{"num_hidden_layers": 10, "num_attention_heads": 3, "num_key_value_heads": 3, "rope_fraction": 0.25, "qk_norm": false, "bias": "all", "parallel_block": true, "init": "trunc", "learning_rate": 0.00192, "beta1": 0.95, "batch_tokens": 32768, "max_seq_len": 512, "dataset": "wikipedia_en"}
MLP neurons of a small language model. Each row is named by its layer, matrix (up: input weights; down: output weights) and neuron, and shows model dimensions 48-175. Each number is 50 + 15 x the weight over its row's rms, rounded and kept within 0 to 99.
Before each neuron's rows, "fires on" lists the tokens most often at its 100 highest values on Wikipedia text that the model never trained on.

fires on: " God", "-", " un", "es", " my", " grand"
L2.up742:57 39 62 24 63 46 52 43 73 38 43 42 36 51 48 38 23 39 50 63 57 53 36 23 61 66 46 41 56 46 42 59 51 41 45 55 64 27 51 67 67 54 73 78 32 62 62 81 81 63 41 58 64 56 71 86 53 47 61 55 24 53 41 46 22 42 54 79 47 71 41 35 74 63 26 58 62 34 39 58 54 66 28 58 47 58 51 50 60 43 46 58 32 62 63 73 58 50 49 42 37 32 30 38 26 55 39 61 49 05 35 17 52 31 30 43 23 30 60 66 74 70 47 44 75 45 48 54
L2.down742:56 48 35 46 54 55 69 48 37 49 56 60 35 55 43 31 39 44 72 43 62 28 34 55 43 47 61 58 47 70 56 38 48 55 44 14 49 69 55 78 35 59 48 52 79 74 60 59 45 55 35 49 28 37 59 62 46 43 49 44 70 60 34 47 49 20 15 45 32 37 49 40 43 20 90 38 41 50 35 36 43 51 57 35 56 66 64 69 58 57 66 36 71 43 86 51 39 60 59 60 66 38 57 76 42 49 20 73 33 49 48 54 58 67 75 42 57 61 31 52 15 64 76 79 41 50 37 63

fires on: "am", " Car", "ar", "h"
L6.up507:45 49 42 46 39 33 33 51 27 63 79 53 63 82 58 28 43 47 80 62 51 50 26 55 42 46 46 43 70 71 56 26 52 40 54 46 43 51 42 40 54 31 59 58 32 32 56 68 57 45 42 39 48 50 44 36 20 57 79 59 40 40 58 30 39 54 78 58 52 40 48 43 48 42 45 54 56 53 66 37 54 51 44 34 52 53 52 68 14 60 34 30 63 71 36 59 61 14 32 51 24 71 49 55 75 78 39 52 52 40 34 32 45 35 59 67 58 49 83 57 45 77 24 27 44 59 51 45
L6.down507:60 27 26 35 43 47 79 46 69 63 54 49 68 47 34 31 40 60 42 35 47 65 74 62 55 66 65 50 24 35 62 29 41 56 64 58 47 31 63 33 62 38 72 36 63 55 54 55 54 53 74 51 68 34 35 56 42 46 52 56 30 41 44 40 70 29 52 55 47 61 32 35 64 52 50 59 39 83 57 38 29 29 51 43 26 45 78 54 62 47 61 63 56 54 47 64 68 26 19 34 76 31 47 48 51 55 29 23 67 38 47 35 50 68 76 68 31 94 48 83 48 51 47 48 51 54 78 66

fires on: ";", "ing", " with", " described", " met", "d"
L6.up762:71 41 62 55 59 67 52 53 44 54 74 37 31 65 65 60 62 61 75 36 20 43 17 48 56 25 50 41 37 69 65 52 48 35 40 48 18 50 38 44 57 62 57 56 19 73 41 55 65 33 17 42 28 59 65 52 56 73 75 83 43 49 66 72 36 33 71 26 55 74 57 03 49 48 66 53 50 41 41 72 42 40 52 42 54 39 50 49 13 51 71 37 58 64 66 61 63 61 64 41 37 57 54 61 55 56 57 68 49 41 46 52 60 23 60 58 13 56 51 74 74 40 59 65 51 07 49 59
L6.down762:56 61 46 69 38 41 47 55 69 62 49 47 50 41 33 05 69 55 68 60 58 69 55 66 52 36 37 19 26 30 34 69 80 60 65 42 65 37 07 44 60 59 70 55 26 50 50 60 36 34 47 59 75 65 56 42 39 67 63 55 57 78 39 27 73 43 51 44 34 45 58 53 53 82 79 30 83 58 44 39 61 47 35 32 44 36 49 53 42 33 49 24 22 49 54 42 41 57 33 45 57 39 72 57 69 72 48 43 42 49 17 85 77 56 40 42 53 41 49 28 42 45 57 49 47 58 12 55

fires on: "ie", "ed", "ous", "ing", " of", "igned"
L2.up257:57 57 76 53 46 53 37 16 67 31 67 73 92 25 74 26 35 56 60 60 70 36 36 71 52 78 41 60 44 42 45 81 28 33 32 51 36 50 59 40 53 44 08 46 39 63 75 19 37 31 53 58 37 49 61 73 27 34 68 77 52 47 52 46 25 46 49 38 58 48 41 50 53 46 68 56 43 50 34 49 50 61 46 51 39 73 61 40 51 85 41 49 24 60 40 55 46 62 57 54 75 70 49 64 85 25 74 51 58 29 33 37 50 46 66 67 80 46 68 67 59 56 62 55 44 48 56 28
L2.down257:41 40 53 35 85 44 63 76 52 68 57 12 20 66 53 44 46 62 57 61 34 73 41 55 59 60 73 50 52 62 38 19 65 50 71 63 51 25 06 60 29 45 61 35 59 42 58 67 46 52 48 55 55 25 28 33 54 74 45 59 50 59 47 51 46 40 34 47 60 62 64 57 28 38 54 41 44 54 46 31 72 79 61 30 42 30 44 66 38 56 74 56 55 48 55 29 34 71 54 59 52 52 56 54 60 49 41 41 52 40 59 32 61 64 36 51 21 45 54 76 45 30 67 74 56 69 48 78

fires on: ".", " "
L5.up357:56 43 33 38 64 70 50 60 20 22 30 26 32 43 48 55 52 44 61 80 65 65 48 32 65 84 64 56 40 27 49 07 21 36 68 52 40 63 58 60 50 24 36 54 60 31 61 65 40 55 55 64 36 49 18 38 57 42 60 23 55 40 40 68 58 46 61 57 32 36 49 51 18 59 40 60 51 64 71 46 63 76 50 38 53 39 57 62 43 46 58 45 50 54 64 66 72 56 37 40 58 50 38 50 45 19 52 57 54 38 21 43 49 27 47 43 37 47 68 47 37 71 62 49 41 35 55 39
L5.down357:47 40 62 52 45 51 23 40 40 64 54 53 57 52 60 38 44 64 64 47 55 51 57 50 65 60 59 65 52 21 73 53 59 82 69 60 33 30 58 55 34 43 51 57 31 45 66 47 74 26 55 55 46 51 32 43 48 27 54 46 37 74 40 48 81 37 28 72 50 48 40 51 40 24 19 77 20 75 34 61 43 50 47 78 37 47 54 34 54 39 58 69 21 73 41 51 27 42 29 41 43 41 51 57 55 55 71 29 42 34 45 77 65 49 38 30 33 75 56 41 41 64 63 43 46 75 43 55

fires on: " N", "N", "ing", " n", "ed"
L6.up446:52 41 42 56 51 46 68 34 50 32 32 29 37 44 61 30 60 70 78 64 42 32 45 56 51 80 59 57 49 62 26 48 38 78 58 17 68 55 31 42 39 26 45 94 46 57 29 46 56 73 50 36 70 44 44 33 47 41 48 81 67 29 48 76 48 52 37 14 30 48 59 69 60 58 49 54 37 28 52 44 40 61 48 56 57 29 44 61 51 36 67 13 60 51 47 56 31 45 60 46 81 40 57 87 57 41 59 51 64 26 34 40 74 45 48 62 34 51 47 65 50 77 75 48 59 41 50 54
L6.down446:63 64 34 76 45 23 42 42 60 59 33 64 39 56 53 53 75 59 67 58 68 45 37 54 57 56 53 50 44 67 54 49 52 56 57 75 50 74 65 24 50 55 46 59 45 66 69 44 60 54 14 40 72 48 41 67 56 79 49 32 56 58 46 45 43 42 53 62 50 42 59 41 49 65 69 36 62 61 57 49 68 62 69 55 39 43 49 71 83 55 73 70 63 52 39 59 18 45 49 37 33 63 44 80 71 43 40 49 56 47 56 58 26 65 56 45 29 52 28 57 31 46 61 23 85 53 53 34

fires on: "ing", " inf", "ising", "s", " and"
L5.up398:65 43 82 44 66 50 50 20 46 23 41 43 65 38 60 39 29 54 58 59 78 32 51 16 42 51 58 63 62 61 44 43 36 54 61 59 59 45 39 38 32 18 75 61 61 60 50 51 45 23 68 63 56 43 45 52 79 53 67 48 46 46 51 61 67 22 71 43 52 43 57 60 53 37 48 53 67 62 73 07 62 48 69 75 12 76 60 45 37 25 55 37 70 61 63 43 66 72 52 30 43 41 41 51 59 72 62 31 55 35 44 62 30 62 70 61 47 41 75 37 29 56 47 57 16 22 56 53
L5.down398:47 34 70 42 33 65 47 70 46 74 25 71 51 51 34 59 69 43 60 47 27 58 43 57 23 66 53 63 52 59 54 32 64 67 19 52 41 55 41 47 96 62 49 46 54 45 55 61 62 55 39 51 49 41 64 55 53 72 46 31 66 65 50 42 57 44 47 36 58 37 55 29 51 51 61 56 24 57 25 76 35 31 69 48 37 68 36 17 36 55 94 76 43 20 44 94 54 49 71 58 50 44 66 45 58 73 65 31 49 48 56 65 42 64 56 50 36 66 36 55 68 21 42 46 54 50 47 27

fires on: "ing", "ed", "ating", "oted"
L2.up325:52 32 68 53 69 53 56 57 64 20 39 47 42 44 52 57 58 37 76 54 58 62 38 55 36 47 30 59 36 49 45 60 47 41 27 76 55 54 66 39 64 51 64 69 52 52 56 56 50 28 51 70 17 44 47 32 51 57 53 43 57 15 43 78 46 06 39 26 70 53 25 60 46 77 54 65 36 82 34 24 82 39 69 53 72 28 44 62 44 55 55 42 37 63 61 56 40 36 53 59 33 25 49 18 45 42 49 52 44 42 52 66 59 37 85 45 58 52 67 60 63 54 64 57 53 40 45 52
L2.down325:61 71 60 37 38 37 56 45 55 79 36 36 34 67 56 44 54 69 45 49 64 77 90 43 78 58 54 42 47 52 75 46 52 57 55 56 58 48 43 44 44 37 61 23 50 52 35 73 55 49 37 71 75 84 52 40 62 58 40 57 61 59 44 46 33 57 57 60 68 42 70 54 44 59 46 57 47 48 64 33 61 34 48 20 52 42 23 26 18 36 49 45 65 24 35 64 40 50 38 52 64 41 56 86 21 35 42 45 38 40 54 39 44 54 54 42 35 46 28 36 47 58 52 76 44 44 46 84

fires on: " for", " as", " with", " against", "ing", "1"
L6.up493:74 67 68 45 60 40 56 59 64 34 38 54 33 42 67 41 66 38 69 51 30 73 59 48 36 40 36 63 44 47 80 79 77 39 37 62 57 32 51 30 19 45 24 26 43 47 58 47 64 58 72 47 44 35 26 57 32 33 55 43 60 52 53 70 64 34 64 42 65 50 35 23 48 39 69 49 42 67 52 60 83 72 62 47 17 27 31 32 49 60 47 46 15 51 46 58 36 50 45 41 56 54 43 68 58 39 55 24 56 24 39 49 38 59 72 62 39 70 44 47 60 73 36 51 51 31 58 47
L6.down493:37 49 67 44 33 56 39 52 63 56 56 36 55 47 03 45 40 38 50 62 44 81 44 64 52 74 42 69 33 30 54 66 13 38 65 70 52 83 43 57 66 53 83 86 44 51 60 77 56 64 51 49 64 48 36 54 27 48 38 58 50 64 27 46 46 38 37 49 52 54 24 28 72 54 70 32 44 47 48 29 70 44 43 38 77 41 78 54 44 23 61 54 60 50 61 69 51 38 43 47 61 66 58 27 38 83 78 30 64 44 52 32 51 22 89 56 60 52 50 44 60 30 57 62 42 53 30 74

fires on: "."
L6.up583:54 72 64 49 51 64 68 72 27 62 28 61 54 48 63 58 39 30 59 59 74 52 49 13 60 65 56 38 53 23 46 41 42 57 34 37 54 39 64 65 39 33 40 29 58 31 53 46 60 20 29 27 65 56 31 42 75 47 65 50 76 43 40 98 59 68 51 42 60 62 52 39 37 72 48 48 21 55 45 49 60 50 22 42 83 59 54 87 35 54 53 38 34 73 48 46 41 28 27 33 54 67 51 35 42 55 31 58 49 65 26 41 79 82 54 46 86 45 35 28 20 60 33 70 43 32 48 48
L6.down583:55 84 51 19 48 54 49 18 43 53 52 99 48 28 59 23 46 53 49 28 67 39 42 36 57 64 92 54 46 41 47 55 43 64 42 19 56 55 75 51 39 45 71 49 79 64 75 44 64 40 52 58 30 56 59 51 46 39 57 85 62 32 59 49 53 36 50 76 70 46 39 58 58 40 58 66 55 77 27 43 58 33 58 75 24 71 31 58 57 46 47 38 44 59 71 74 32 43 24 50 41 46 61 39 63 55 56 31 45 27 40 50 64 45 46 34 63 45 79 39 38 82 49 28 63 42 71 28

fires on: " N", " Tr", "N", " railway", " transport"
L6.up444:50 49 62 65 63 60 44 64 43 24 33 64 63 47 71 41 69 60 50 87 59 13 12 34 42 77 60 38 45 45 46 37 42 49 59 53 42 42 48 52 41 48 50 53 53 69 61 59 56 59 47 77 59 51 23 42 57 44 49 50 52 35 47 83 59 54 45 45 67 23 45 53 28 18 38 66 68 42 52 29 58 73 43 60 55 22 64 69 75 68 59 62 60 48 43 39 58 38 35 22 44 70 45 66 57 59 36 27 41 81 78 30 88 56 48 48 77 54 53 58 26 36 33 39 63 60 77 64
L6.down444:46 46 32 56 82 25 31 61 46 67 46 50 46 53 42 20 45 75 48 38 48 38 30 45 44 83 25 62 34 35 46 49 55 72 42 67 49 34 66 34 89 50 71 39 50 62 48 61 68 72 51 42 41 60 55 31 62 45 42 37 34 69 39 33 58 39 40 98 62 70 32 36 43 54 34 32 64 77 60 34 49 36 61 56 45 65 49 47 48 53 51 53 49 48 48 48 32 47 37 56 63 51 34 50 72 42 54 48 68 36 37 26 48 52 63 39 25 56 49 52 53 52 87 60 62 33 34 46

fires on: "\n", "h", " L", " took", "'"
L5.up27:67 70 33 45 41 58 51 36 73 41 62 48 49 34 53 35 35 47 68 36 55 55 51 33 46 61 47 74 46 38 52 55 31 22 50 29 58 76 40 50 29 58 26 37 43 47 37 42 36 39 44 63 34 48 49 32 26 43 31 40 56 53 22 54 63 61 33 35 71 61 19 42 46 58 63 21 70 24 55 49 38 53 45 58 66 53 54 70 60 31 65 39 72 41 51 43 45 54 51 74 81 68 69 65 50 50 64 39 38 43 67 26 51 59 85 63 43 45 47 63 38 74 21 64 30 49 62 49
L5.down27:39 25 61 56 68 48 33 53 38 70 60 52 51 64 41 45 53 40 41 51 35 59 50 56 44 35 50 61 40 59 48 48 60 51 42 37 29 29 53 54 63 38 57 55 51 58 77 67 58 35 73 18 41 84 52 42 89 65 44 24 47 42 53 51 49 54 52 52 49 58 00 67 41 46 70 42 46 51 70 66 56 38 22 32 33 62 31 61 70 85 59 22 40 34 47 45 42 58 72 23 45 31 60 36 37 70 39 53 61 36 51 48 43 52 71 62 58 69 69 34 64 55 23 40 41 32 46 65